Part of a small language model's weights.
Size: 9 layers, width 192, 3 heads of 64, vocabulary 3643, 5.75M parameters.
Architecture: RMSNorm after each block, rotary positions, no biases in attention or MLP, untied embeddings.
MLP neurons of a small language model. Each row is named by its layer, matrix (gate and up: input weights) and neuron, and shows model dimensions 32-127. Each number is 200 + 40 x the weight over its row's rms, rounded and kept within 0 to 999. A neuron's up and down rows have the sign that makes its largest values positive.
A block is one neuron, or neurons of one layer that tend to fire together. Before each block is what it responds to, as a language model described it from the Wikipedia text at the highest values.

Numeric tokens in data tables and statistics lists, often the first digits after a pipe, e.g. vote counts, times, marks like 21.19.
L5.gate34,241,184,147,211,194,182,163,240,180,207,263,238,203,160,249,201,117,200,155,270,132,203,186,179,192,137,206,222,213,249,266,186,201,164,228,200,209,176,240,229,165,190,281,255,158,227,137,246,166,187,191,243,194,264,137,219,176,155,177,236,264,208,243,164,281,181,181,242,198,245,239,118,262,309,234,176,198,214,156,197,201,160,219,191,224,219,216,246,234,173,159,197,204,185,221,145
L5.up34,255,197,214,211,210,171,124,285,119,184,224,214,184,153,221,283,219,156,136,199,225,236,240,123,161,186,319,163,216,192,227,154,208,203,237,254,251,189,212,224,212,203,265,247,254,234,181,227,183,153,194,236,190,236,250,162,149,191,230,272,180,225,206,229,213,212,254,265,194,198,275,209,225,206,279,192,192,220,175,177,136,211,235,189,182,94,166,230,153,260,189,211,203,188,218,152
L5.gate43,249,213,210,223,164,212,134,179,151,188,237,151,153,156,158,175,212,242,172,244,226,225,207,241,137,196,178,158,205,190,126,251,212,175,218,214,242,190,135,163,203,219,218,118,168,203,142,235,159,133,221,194,280,186,213,156,197,212,197,202,263,120,218,222,200,215,117,142,221,224,198,194,202,277,175,161,220,194,144,166,210,130,176,227,290,202,167,224,213,305,212,278,190,224,206,226
L5.up43,207,208,217,192,210,220,223,202,147,213,174,225,150,146,211,223,224,178,171,139,185,243,291,205,192,122,214,204,231,142,247,226,188,181,150,239,245,249,156,180,211,237,253,255,216,234,175,193,195,186,216,221,280,221,221,187,202,202,238,182,235,163,251,212,159,244,270,254,213,200,155,170,146,211,106,244,214,234,244,215,202,169,239,222,155,221,195,167,231,232,151,234,198,156,249,227
L5.gate128,130,179,252,166,145,214,241,228,220,169,246,159,236,216,171,196,198,193,214,145,232,203,162,201,170,203,222,217,244,212,229,245,181,247,252,187,275,155,161,204,175,209,273,245,250,239,168,211,145,223,206,239,168,284,242,154,166,255,267,214,206,258,240,187,192,219,173,191,213,239,284,160,175,207,172,251,114,197,234,225,207,170,218,180,191,187,185,205,200,233,222,223,204,232,235,248
L5.up128,243,170,134,171,149,201,167,232,200,223,258,214,216,191,145,264,163,180,231,238,212,195,199,210,210,152,256,189,166,230,213,225,235,177,142,129,258,177,144,214,157,255,235,195,220,219,235,224,173,230,215,246,265,209,198,154,178,208,222,193,255,158,243,152,197,217,206,216,173,191,224,230,153,167,239,215,198,168,251,201,213,170,184,263,214,133,201,196,182,156,301,226,199,178,178,229
L5.gate177,247,199,200,218,202,161,141,268,212,126,225,114,204,206,181,233,177,214,188,134,175,179,208,214,237,189,217,242,193,144,204,151,215,159,138,134,170,198,268,186,151,216,280,203,234,184,250,234,192,228,233,175,230,197,223,176,135,226,178,267,252,155,230,194,237,257,184,257,167,231,187,190,164,188,210,163,226,173,181,178,194,238,203,190,224,158,190,146,220,219,177,203,231,138,203,265
L5.up177,224,209,215,197,110,192,193,160,226,205,149,135,170,225,224,222,239,120,239,136,203,205,278,174,161,276,294,245,206,203,192,205,207,250,248,208,283,179,133,261,226,168,155,188,190,189,170,148,268,214,210,184,329,204,231,199,196,183,167,237,242,208,224,112,246,209,210,254,170,281,211,216,114,150,189,200,188,147,226,153,194,202,186,220,229,160,201,226,223,154,260,188,238,194,197,209
L5.gate222,216,257,222,216,208,240,174,229,206,252,118,186,211,78,216,187,169,275,159,231,81,175,167,202,188,273,165,205,163,202,271,267,181,219,205,215,208,205,145,183,156,116,204,177,224,224,204,177,203,168,169,235,169,235,283,220,120,204,207,237,233,180,158,142,242,154,173,188,205,215,187,178,209,279,205,200,174,155,210,224,186,240,223,174,168,234,172,136,175,173,214,148,105,200,157,212
L5.up222,238,163,195,152,203,201,243,195,198,186,148,160,198,76,215,233,104,233,226,184,176,244,245,136,125,225,177,207,217,208,108,266,173,168,230,189,210,216,189,264,120,185,228,116,225,119,181,226,225,202,217,293,288,260,180,119,192,281,205,270,284,163,153,158,209,192,211,168,228,215,228,171,188,252,174,143,190,237,186,163,157,227,242,215,185,267,185,198,219,191,237,161,174,212,136,192
L5.gate232,176,151,157,190,210,166,111,285,229,213,228,142,230,242,205,125,253,165,289,208,220,250,216,195,213,182,149,157,164,226,197,302,189,147,125,262,196,181,225,170,169,176,244,247,192,177,236,252,157,151,243,186,236,203,191,239,163,112,224,197,226,176,166,241,125,183,231,178,147,221,203,235,181,205,220,247,292,190,204,208,245,229,237,194,204,124,218,150,261,198,209,208,214,220,235,180
L5.up232,220,226,194,186,150,238,152,205,216,189,218,222,216,243,208,204,157,188,217,216,223,197,224,208,166,219,160,200,196,197,242,246,135,258,276,316,257,219,239,258,220,233,176,217,224,197,270,218,208,143,157,184,253,210,184,221,188,159,163,250,187,169,236,104,214,176,254,263,175,284,183,184,177,218,139,212,248,245,258,228,225,258,241,191,241,181,191,224,239,240,294,159,193,179,203,278
L5.gate388,297,195,156,154,151,162,189,257,281,140,234,196,232,151,184,262,197,146,233,194,182,274,176,181,231,201,182,208,229,227,150,173,162,179,227,141,197,172,92,135,170,157,238,260,199,183,179,244,280,117,182,224,196,207,217,102,216,205,220,245,163,100,239,143,223,129,158,160,230,146,255,224,188,168,179,147,282,131,211,218,197,190,141,212,239,199,187,184,200,157,211,216,196,154,205,194
L5.up388,209,208,192,167,89,218,245,216,200,157,198,218,198,164,162,229,272,155,185,170,171,238,195,196,174,221,205,270,166,161,202,160,134,149,223,166,213,177,156,130,139,136,241,309,280,184,189,195,199,141,253,264,234,178,241,162,196,209,151,250,169,141,258,205,192,150,143,134,272,177,233,236,159,133,87,180,233,232,196,207,177,225,121,220,211,202,189,162,237,160,222,227,193,184,231,190
L5.gate542,155,192,222,198,177,226,165,268,120,225,245,204,169,162,281,241,161,243,152,194,212,154,219,231,187,192,216,197,201,129,171,176,233,180,189,167,187,168,174,92,212,257,247,250,199,151,236,237,267,123,207,203,265,142,121,160,175,215,209,235,205,139,221,267,212,101,150,189,258,226,217,191,147,257,248,114,277,189,205,213,204,216,171,202,262,204,190,166,199,202,272,197,163,152,197,202
L5.up542,152,201,272,240,106,214,222,280,196,217,168,219,144,210,253,201,191,202,231,157,224,206,240,159,106,249,195,188,211,275,222,212,221,217,189,197,143,211,221,168,193,263,190,253,108,276,214,211,185,175,264,231,264,188,233,166,245,179,243,209,176,184,83,270,171,224,251,224,179,180,155,207,119,202,126,194,210,309,124,211,169,220,185,244,207,185,188,217,169,179,200,180,199,201,258,173

Last digit or digit chunk of a multi-digit number, often after a decimal point or comma, in census stats, tables, and measurements (e.g. $39,375, 49.8, 15 ft 5 in).
L6.gate94,213,160,228,123,214,243,195,186,230,132,183,208,88,178,191,259,205,195,235,193,274,160,214,240,132,182,128,206,147,190,211,192,183,156,205,190,249,181,155,180,218,190,283,240,296,197,187,276,200,187,232,224,223,207,208,226,181,267,245,252,184,203,145,183,156,174,179,235,118,202,181,176,217,120,157,177,281,240,178,172,230,149,252,217,163,168,218,220,212,210,240,190,206,219,263,156
L6.up94,152,174,190,203,242,130,224,223,147,277,255,170,153,239,191,221,137,232,225,214,150,192,238,133,249,222,235,126,145,165,194,261,183,186,215,204,194,216,167,202,236,216,275,224,110,181,191,207,141,240,262,190,244,259,185,219,178,209,243,223,257,185,233,224,240,227,265,216,199,216,221,218,163,186,180,250,273,124,267,163,227,225,184,146,181,137,152,251,238,192,236,210,211,216,193,147
L6.gate177,153,130,195,183,233,204,173,173,217,264,240,166,196,272,233,132,145,190,312,160,167,269,196,151,217,215,156,264,186,251,139,153,168,225,257,204,279,222,239,197,141,229,266,240,219,145,161,235,172,204,178,181,185,221,147,199,217,246,189,229,187,185,187,170,148,207,201,207,187,228,222,188,193,128,145,247,254,255,240,171,233,178,194,262,197,250,172,241,226,228,241,132,197,257,215,225
L6.up177,170,152,204,249,230,194,200,228,262,177,262,237,184,215,193,187,143,191,163,202,136,268,138,194,143,203,216,235,199,228,221,155,291,190,235,225,224,74,208,139,160,208,231,205,201,212,231,260,184,260,225,262,226,253,112,179,177,169,158,184,161,173,202,110,229,193,130,146,124,261,204,220,200,192,149,204,218,238,199,165,160,211,156,175,236,186,258,270,172,233,273,207,216,182,262,189
L6.gate276,225,180,112,235,140,154,207,200,148,200,213,228,156,147,186,176,214,194,163,232,251,245,225,98,162,199,235,158,132,149,100,130,187,284,224,182,218,249,189,223,198,219,264,204,118,201,151,250,167,218,189,239,283,182,146,229,187,174,190,235,258,196,244,220,197,162,198,178,205,204,167,236,225,114,187,204,249,209,228,179,180,151,190,198,198,197,241,269,211,150,302,111,189,209,190,249
L6.up276,195,214,194,222,157,237,234,262,239,162,202,217,214,184,167,176,175,207,187,227,230,173,214,256,191,166,249,268,220,233,176,275,206,190,271,152,165,169,176,248,194,234,244,196,184,263,229,242,142,130,200,233,214,153,196,249,263,128,165,147,217,204,144,149,180,167,201,245,191,229,201,178,224,160,117,169,260,193,149,158,201,253,180,177,214,175,230,286,208,244,255,230,168,162,213,229
L6.gate311,257,185,252,223,260,227,154,242,250,200,224,199,164,196,172,155,222,130,208,213,200,180,205,186,114,217,211,126,231,291,138,235,133,235,132,162,237,173,174,188,228,192,231,160,166,254,232,230,139,146,191,193,270,206,162,210,231,186,193,272,107,213,220,152,209,206,212,241,204,220,156,187,194,236,177,210,294,170,196,229,177,234,241,187,142,169,191,222,204,181,243,185,233,247,194,228
L6.up311,298,184,235,197,113,172,198,230,213,238,214,134,171,140,238,215,210,186,171,176,177,200,217,204,172,225,220,253,221,199,219,295,219,221,118,177,209,158,158,259,235,144,220,144,166,146,177,215,177,195,195,276,281,199,142,254,199,253,181,158,178,160,222,214,111,134,243,201,222,144,153,178,174,200,284,135,232,147,233,199,207,267,193,185,151,230,169,230,274,158,201,198,222,222,216,246
L6.gate325,236,226,180,159,249,207,131,235,180,192,144,134,179,196,249,196,239,167,232,190,234,182,299,170,79,268,220,217,197,209,146,252,234,213,218,187,202,194,174,203,230,196,208,174,178,277,248,246,156,202,220,89,333,135,203,241,192,190,173,143,148,177,170,226,244,186,238,237,193,185,170,215,219,228,145,172,274,206,198,124,225,182,187,216,195,157,178,277,129,211,229,239,173,153,226,299
L6.up325,207,128,193,143,164,262,187,250,202,220,265,188,191,220,155,247,237,201,203,234,122,158,204,210,157,217,207,198,219,120,158,202,197,193,189,235,306,206,183,203,262,274,167,201,184,227,290,238,181,168,317,239,227,209,160,254,206,164,198,203,209,199,191,252,203,164,141,169,258,205,175,256,183,210,291,185,220,187,140,159,172,216,179,223,104,171,198,192,209,185,173,225,120,214,230,225
L6.gate493,247,165,245,191,180,222,185,220,174,204,245,202,132,241,120,172,183,211,164,175,210,224,220,167,170,222,161,163,142,125,104,155,176,194,172,175,215,186,175,206,144,229,266,172,180,168,236,202,188,193,233,212,239,165,178,231,268,200,195,222,134,201,264,261,209,152,107,181,185,207,188,190,230,254,198,204,236,228,251,229,218,209,239,192,118,102,153,252,247,210,312,195,149,160,201,238
L6.up493,183,196,235,267,302,188,144,227,250,129,227,217,141,173,151,233,181,157,183,205,188,189,237,213,188,226,197,219,169,260,243,261,194,200,186,217,157,239,125,178,174,210,234,121,261,276,172,238,194,147,200,241,221,198,229,217,161,197,246,227,171,179,178,234,108,197,205,251,211,156,168,157,150,254,120,260,263,186,300,160,201,183,270,212,227,208,279,251,162,222,222,163,146,194,224,151
L6.gate495,238,196,194,228,158,142,165,170,216,207,208,171,239,149,257,212,206,201,226,223,157,239,242,187,156,151,241,208,133,151,165,223,172,196,198,176,209,248,145,210,142,178,230,253,223,155,167,184,190,234,214,282,244,217,195,207,262,190,161,235,220,126,147,227,205,240,210,150,158,202,246,261,171,203,166,177,259,173,213,191,180,165,175,238,269,249,153,169,281,161,156,151,125,268,192,254
L6.up495,275,182,253,263,180,193,125,225,221,181,176,243,136,193,174,185,188,249,209,176,168,194,187,235,142,198,171,97,183,172,239,223,216,185,161,213,204,208,207,210,194,132,204,190,214,198,196,150,212,158,211,254,205,200,171,196,193,213,198,223,193,227,233,240,148,165,195,179,179,197,203,182,223,196,286,240,179,168,221,176,133,209,245,256,216,224,201,267,203,257,156,199,185,176,206,305
L6.gate521,216,197,204,234,268,134,160,216,288,234,221,256,161,180,252,302,234,216,200,263,190,149,226,133,192,211,226,202,195,208,226,256,258,172,187,241,201,211,136,161,242,218,166,203,278,223,204,209,195,226,212,193,153,260,192,148,236,194,202,275,151,128,244,222,185,185,260,247,193,189,196,193,109,163,205,236,220,157,173,223,170,218,253,269,115,170,163,218,218,203,202,170,247,203,136,266
L6.up521,141,185,247,181,237,197,157,205,252,161,217,206,136,219,216,230,259,155,217,194,115,273,237,192,174,183,141,232,220,229,239,232,231,122,154,202,170,160,217,212,169,218,205,188,195,206,171,254,208,199,163,146,154,198,228,235,202,212,124,213,232,200,241,196,156,183,184,261,214,125,195,142,207,205,190,239,142,145,241,166,189,174,225,239,181,194,141,226,160,201,182,158,254,246,218,259

Past participle verbs right after a form of "be" in passive constructions, e.g. was found, be considered, were released; also adverbs there (never, still).
L4.gate330,265,185,209,201,257,180,261,231,151,202,164,110,200,204,155,180,208,221,234,195,170,171,251,105,235,151,93,217,140,174,121,191,182,154,113,163,150,179,146,246,156,224,171,243,158,177,198,213,163,228,204,159,194,213,226,211,168,258,155,200,201,197,261,140,188,180,113,201,167,180,161,164,250,233,166,150,231,182,167,168,249,236,186,226,197,237,202,203,210,263,151,249,159,160,223,212
L4.up330,162,192,190,236,202,124,195,178,177,188,298,205,235,191,160,174,177,208,196,200,213,246,198,149,204,243,251,157,138,206,226,265,92,184,223,231,186,214,195,205,223,128,199,181,173,203,175,285,242,228,235,196,139,166,283,230,219,200,198,161,263,170,190,238,256,178,195,220,139,204,212,137,223,257,235,186,169,217,200,203,146,212,224,147,204,150,260,218,169,228,171,218,154,206,239,167

Past participles and "well" in "as well as", "well received", mostly after was/is and before to/as/in/by, e.g. introduced, awarded, dedicated.
L6.gate9,234,201,139,178,211,143,175,232,228,195,213,173,206,188,250,205,281,161,190,231,158,173,235,111,171,142,222,184,171,176,269,238,155,169,238,196,257,285,271,142,189,181,269,257,250,174,180,241,158,157,219,203,176,198,191,192,205,190,186,166,174,216,150,169,173,176,278,278,177,276,227,236,245,137,216,219,129,196,190,224,243,213,234,213,118,166,191,249,202,212,230,128,130,157,142,187
L6.up9,143,181,249,232,248,221,233,157,194,190,171,252,232,195,198,292,223,201,199,138,187,222,200,241,199,283,143,206,282,162,189,213,208,110,277,207,159,175,185,214,269,180,153,223,215,210,213,242,269,126,217,187,230,187,235,110,247,203,224,227,265,238,231,225,165,180,210,238,183,225,185,159,239,264,268,174,142,189,179,175,221,237,186,179,238,183,207,151,243,191,247,172,165,178,192,184
L6.gate48,161,182,215,152,308,135,187,144,188,179,199,214,171,220,218,202,206,191,198,165,237,192,150,208,240,272,190,195,138,197,274,189,242,228,159,211,180,207,221,272,98,240,205,217,236,246,268,218,176,172,150,155,177,167,185,189,158,227,216,302,184,193,202,191,178,158,188,196,184,207,207,156,156,244,213,224,203,304,165,154,206,160,216,220,221,195,166,194,222,207,184,207,186,173,214,172
L6.up48,186,145,245,240,213,128,173,262,195,126,156,192,224,178,240,194,179,179,249,206,151,178,228,158,207,235,279,223,199,194,246,192,165,205,194,168,263,150,204,153,251,134,219,176,169,209,322,189,172,220,178,200,183,243,191,217,189,186,205,201,183,204,137,191,203,116,169,184,120,189,227,277,191,254,130,151,204,248,212,212,114,94,160,166,220,221,187,154,159,232,180,256,259,267,226,133
L6.gate266,264,200,170,194,233,194,164,143,189,183,182,175,150,191,220,194,208,185,161,160,210,173,281,210,219,143,205,212,224,224,252,205,197,139,143,237,203,204,153,248,181,188,138,199,208,211,191,217,195,200,212,169,176,149,184,220,278,153,236,178,190,207,171,169,192,233,207,165,217,194,175,270,181,160,187,211,208,196,177,248,163,124,136,231,193,189,264,254,186,170,173,245,202,175,245,223
L6.up266,180,193,247,179,138,164,181,185,238,175,227,195,222,168,242,201,250,216,214,229,226,126,163,180,181,248,208,265,236,127,198,266,207,212,150,133,282,159,205,169,181,199,274,162,206,139,204,189,103,224,217,180,201,201,188,250,214,276,205,246,210,215,262,155,232,215,251,255,188,227,110,232,204,158,187,187,190,220,212,172,265,160,173,267,230,199,209,245,201,137,134,197,289,193,196,152
L6.gate297,226,224,221,200,180,140,217,186,186,295,219,180,275,210,205,191,133,174,202,123,189,235,267,177,232,253,171,139,146,171,225,224,152,275,73,213,197,166,179,280,212,196,204,189,239,188,187,192,240,287,204,270,103,200,190,226,246,171,231,232,171,225,163,85,221,211,180,241,129,145,194,198,259,266,192,181,227,144,189,166,161,173,149,156,179,150,260,186,248,157,206,190,165,177,214,212
L6.up297,236,159,219,171,255,178,213,235,273,187,154,220,217,186,210,227,180,222,146,188,153,277,215,260,218,215,191,244,136,286,164,238,205,181,157,172,265,228,212,220,175,126,173,157,168,180,215,209,156,214,141,232,191,226,198,239,190,198,180,269,258,279,185,242,183,178,174,245,165,259,235,117,201,234,165,181,171,250,191,165,252,159,160,167,140,260,172,190,192,175,197,194,223,186,241,173
L6.gate323,165,167,193,208,219,203,201,181,160,124,219,237,209,170,238,243,175,228,200,290,111,189,220,159,180,127,110,218,208,219,188,222,162,201,160,248,210,246,166,236,112,140,231,201,241,242,209,156,203,167,158,227,103,192,173,213,143,225,254,208,210,196,183,225,249,210,160,152,216,230,199,224,184,269,232,179,210,194,220,182,184,196,207,212,165,213,199,208,191,201,155,192,193,138,86,218
L6.up323,188,115,181,255,213,146,196,186,147,189,207,100,206,200,154,188,145,199,213,215,210,200,209,121,147,142,200,222,226,230,189,210,203,239,244,203,225,266,225,230,186,183,194,185,218,264,233,183,197,254,201,147,184,205,247,197,240,184,212,173,223,190,210,234,148,190,241,199,214,181,239,186,185,271,266,234,148,127,179,148,187,263,222,285,199,133,222,259,169,112,183,146,198,194,122,172
L6.gate410,178,268,228,185,240,210,175,133,153,216,221,189,225,205,191,199,228,317,230,279,243,175,235,196,217,111,164,165,141,214,183,223,160,190,214,223,163,189,171,246,225,202,220,223,220,184,187,286,272,270,183,214,139,244,161,203,270,172,130,202,184,212,214,144,251,234,230,234,178,224,197,165,194,231,173,252,161,245,221,251,204,189,244,243,254,257,223,166,171,203,191,220,216,215,196,213
L6.up410,172,136,153,230,150,236,191,253,207,166,167,224,274,229,192,288,167,156,193,247,227,121,155,182,163,217,181,173,220,161,301,209,183,185,209,266,91,195,186,202,188,86,220,197,249,241,176,159,212,279,196,167,119,251,205,246,223,180,204,206,259,158,230,133,239,249,181,196,138,195,213,175,172,221,148,223,267,251,260,172,210,260,196,148,213,223,211,223,130,262,215,211,176,193,215,183
L6.gate460,206,224,218,242,219,134,201,179,194,242,189,126,228,193,208,235,160,193,170,159,204,218,194,191,226,161,243,212,147,284,123,285,186,206,126,201,159,161,193,229,148,163,174,218,232,178,255,235,297,289,241,227,201,233,312,177,162,232,162,187,169,194,221,236,175,145,146,169,204,190,153,215,250,311,225,217,170,192,163,264,200,223,213,167,165,180,214,169,246,143,170,156,191,193,186,214
L6.up460,199,121,216,185,249,201,261,189,126,194,261,222,168,258,220,122,159,141,248,143,220,248,240,192,163,226,247,179,181,172,210,206,192,204,179,179,284,175,189,203,256,213,152,172,253,184,226,121,168,240,227,209,205,237,209,233,208,150,153,162,183,188,173,149,183,205,193,192,187,163,208,220,201,203,99,166,237,202,145,194,186,117,194,116,220,221,196,243,139,149,184,193,137,191,323,138
L6.gate571,184,229,258,131,264,234,162,190,231,223,196,249,241,142,171,194,222,212,255,259,195,158,190,228,195,229,251,232,156,186,197,214,226,213,205,178,268,225,248,227,137,133,229,224,224,160,200,252,249,185,167,193,172,216,198,215,283,212,237,210,182,164,266,143,114,116,178,223,191,221,151,223,167,270,223,257,198,257,229,197,205,176,199,224,164,176,212,245,282,175,169,154,137,139,211,230
L6.up571,208,200,190,195,244,166,233,161,279,230,234,216,142,238,202,60,288,201,222,238,193,174,175,155,247,196,239,203,181,223,197,244,205,196,174,197,178,304,225,231,167,218,194,196,114,157,232,190,120,177,208,196,179,175,172,197,181,223,327,156,143,158,240,252,199,205,252,148,249,173,245,168,226,161,170,279,227,182,235,195,144,196,144,262,165,227,134,221,220,164,194,222,206,99,148,220

Past participles and predicate words right after was, is, be or were, often passive, such as taken, found, available, or the -ed ending of a split verb.
L5.gate97,205,159,201,230,185,175,217,193,195,157,206,110,243,165,230,231,198,196,254,173,206,271,270,218,198,165,172,240,226,182,230,228,177,119,119,189,177,174,132,203,145,189,183,220,238,193,198,232,198,169,183,152,247,225,227,226,202,186,193,162,162,121,245,149,203,147,130,227,110,187,276,147,166,224,249,115,210,172,204,184,208,247,201,219,216,169,198,195,270,233,243,242,219,151,126,136
L5.up97,227,241,223,221,222,224,113,199,217,205,121,149,161,195,255,225,227,183,269,121,180,267,194,194,238,146,115,216,170,185,217,213,203,210,219,263,180,278,200,240,244,213,186,241,289,163,128,241,198,154,186,205,176,218,136,143,161,134,235,229,144,181,232,189,216,157,228,158,218,239,236,266,171,257,201,167,163,201,164,168,196,221,218,150,246,151,174,217,247,212,164,202,109,268,253,165
L5.gate246,180,185,217,246,197,141,165,160,220,216,158,148,232,266,222,132,176,217,260,223,158,224,266,158,149,180,161,272,254,223,232,272,142,222,200,225,229,113,164,182,198,241,183,123,233,190,215,188,224,165,184,212,157,230,183,209,200,203,190,190,177,138,164,141,139,193,160,173,202,198,180,221,162,271,274,233,220,205,175,169,231,118,185,111,224,98,216,259,258,269,189,220,207,116,253,265
L5.up246,161,138,209,251,220,167,130,165,186,264,150,158,181,172,156,197,189,206,157,172,218,253,256,278,211,203,195,237,200,160,184,234,199,188,125,210,267,191,127,245,266,202,183,273,179,129,196,284,132,214,81,234,184,206,119,237,164,247,225,233,172,181,192,254,149,171,175,168,146,161,156,207,186,226,230,150,174,254,174,218,163,136,220,211,155,135,198,261,211,237,181,174,269,192,263,199
L5.gate265,209,209,213,181,337,113,195,171,195,179,193,134,145,224,185,174,193,178,263,183,146,160,213,161,231,258,184,171,235,191,183,176,154,178,163,229,173,178,264,273,189,174,184,183,278,202,210,166,248,210,203,184,165,173,157,221,210,214,195,222,171,223,178,189,199,156,200,246,220,257,252,226,160,250,196,177,205,129,166,148,179,108,190,178,135,177,228,249,186,191,177,195,189,229,192,171
L5.up265,189,168,239,179,290,149,198,210,130,180,247,215,190,173,238,149,116,206,174,205,250,247,170,171,170,179,190,195,182,248,284,217,166,224,245,143,176,214,200,261,199,247,262,229,176,244,230,188,230,185,229,170,153,187,136,182,243,213,232,241,211,286,222,82,145,143,192,229,183,274,198,194,197,310,193,164,207,170,202,202,164,108,229,240,247,127,259,137,226,135,185,192,220,147,241,235
L5.gate334,296,267,204,340,253,201,232,240,214,213,186,164,231,193,218,224,132,176,193,182,135,175,217,212,146,199,199,259,207,232,217,228,251,181,179,231,218,228,184,242,165,303,126,202,195,167,218,170,186,156,194,145,185,207,117,221,230,198,207,213,199,240,189,137,209,109,115,210,191,183,226,252,241,199,187,250,158,161,199,218,235,223,170,163,186,249,177,232,160,196,161,263,273,252,229,226
L5.up334,231,192,241,222,151,173,217,213,184,188,143,180,203,151,229,212,265,188,63,147,238,205,227,111,164,251,212,185,201,215,219,265,159,170,213,242,188,217,173,309,217,201,202,257,165,225,199,208,170,242,148,177,181,280,194,271,191,189,204,201,146,163,258,184,231,224,241,267,168,147,166,199,178,177,248,187,176,215,210,204,114,264,220,201,247,203,237,160,223,182,216,163,160,119,205,218
L5.gate355,209,169,254,204,224,249,229,158,186,174,182,116,137,180,267,178,218,186,208,97,176,174,264,226,206,199,162,206,188,200,164,237,177,156,178,247,173,236,179,241,263,178,154,193,187,123,304,216,209,163,229,182,156,240,132,235,227,205,211,163,144,206,240,214,202,217,230,155,225,254,160,207,215,241,202,189,219,139,213,198,114,204,193,162,186,155,174,270,176,177,200,201,211,199,262,208
L5.up355,131,201,221,274,268,159,144,174,160,246,125,158,166,215,203,184,166,214,195,145,200,171,200,225,187,157,200,227,200,205,165,254,215,241,157,309,184,224,255,236,206,220,174,255,256,201,180,252,202,195,157,142,205,218,160,195,201,187,201,231,202,147,205,228,236,150,165,284,185,287,184,109,281,300,283,194,281,211,171,161,209,232,227,223,242,185,182,156,213,187,156,124,144,165,221,188
L5.gate358,156,158,225,236,208,190,209,197,252,190,203,188,218,186,142,143,184,199,250,228,165,209,215,256,243,153,223,165,277,192,205,204,252,189,187,224,233,271,162,197,185,165,255,120,313,179,137,231,282,155,191,200,156,258,166,177,182,283,213,256,251,242,227,198,191,173,152,202,215,261,203,194,147,141,222,203,240,227,119,136,197,192,184,173,216,196,211,260,248,208,211,159,187,159,153,152
L5.up358,146,113,245,233,256,155,137,188,189,218,156,203,196,242,250,169,175,237,218,255,169,310,193,250,203,280,214,226,207,180,221,196,235,162,190,177,236,188,184,220,221,188,173,215,250,155,187,217,200,126,218,206,178,233,133,228,233,234,232,219,267,190,198,180,230,159,165,199,208,239,250,241,152,133,168,213,189,182,202,183,195,191,208,156,228,187,182,320,287,188,197,209,282,192,187,238
L5.gate512,167,182,185,229,267,194,171,141,237,171,193,182,181,217,209,182,197,181,158,103,161,180,229,215,206,167,281,135,208,191,186,208,200,186,194,173,238,164,205,258,185,178,193,202,195,113,191,184,289,174,160,190,149,224,143,241,129,222,235,181,148,216,216,246,193,156,221,220,226,215,213,212,177,232,219,193,198,198,176,174,270,148,180,134,229,200,205,248,214,117,224,148,191,163,147,137
L5.up512,137,191,219,252,238,176,204,283,225,228,187,260,218,232,173,147,167,178,186,212,118,242,142,243,163,217,249,243,225,152,284,217,198,161,246,165,224,188,170,173,255,242,225,206,207,184,124,211,200,175,173,177,197,157,133,176,180,195,195,224,221,199,120,151,182,184,198,46,219,223,166,248,142,165,98,156,196,192,211,215,202,191,223,200,252,187,196,242,197,201,153,184,203,101,210,148
L5.gate519,153,264,258,107,231,132,161,241,209,159,197,169,180,203,194,221,230,187,196,156,171,179,278,115,188,204,186,190,205,252,220,208,188,187,182,194,180,130,182,213,220,257,206,177,224,206,257,250,256,201,165,259,215,203,227,249,257,177,174,191,225,258,213,182,163,249,245,223,170,232,202,221,224,323,178,158,167,183,234,171,194,123,216,155,192,181,241,198,212,199,198,221,217,186,226,190
L5.up519,168,175,175,139,232,228,145,196,183,197,189,142,187,214,172,272,203,172,179,256,196,207,198,236,201,201,185,184,162,181,141,240,176,149,213,168,227,170,131,285,145,107,197,187,271,199,132,161,155,207,190,242,109,202,166,289,132,212,214,232,190,216,249,286,267,163,106,197,199,199,190,186,196,215,186,145,184,179,193,253,252,140,177,135,189,187,235,196,200,241,182,246,188,263,219,220

Digit tokens inside numbers in data, especially table cells after a pipe, such as hockey totals, vote percentages (100.0), and tennis scores.
L4.gate501,162,160,188,216,205,210,158,225,194,204,243,247,253,189,241,207,172,313,191,230,209,231,190,252,246,162,184,171,243,197,234,210,217,179,210,281,234,212,203,177,243,262,198,208,238,221,207,244,203,129,104,225,265,220,178,173,165,199,242,174,213,191,214,202,180,167,147,229,238,201,199,153,229,198,266,291,239,132,202,226,174,230,184,210,220,180,174,256,222,224,214,230,177,201,187,169
L4.up501,226,182,171,239,202,188,208,226,250,142,255,122,176,214,180,120,187,210,273,195,148,174,141,187,131,137,156,216,247,100,185,196,146,195,199,253,199,203,201,285,218,182,179,235,211,273,244,197,145,186,196,216,205,192,160,174,242,190,212,117,142,204,155,239,172,189,174,198,196,199,223,178,245,295,147,185,238,210,175,150,200,247,204,230,188,147,168,247,197,244,193,272,193,128,185,266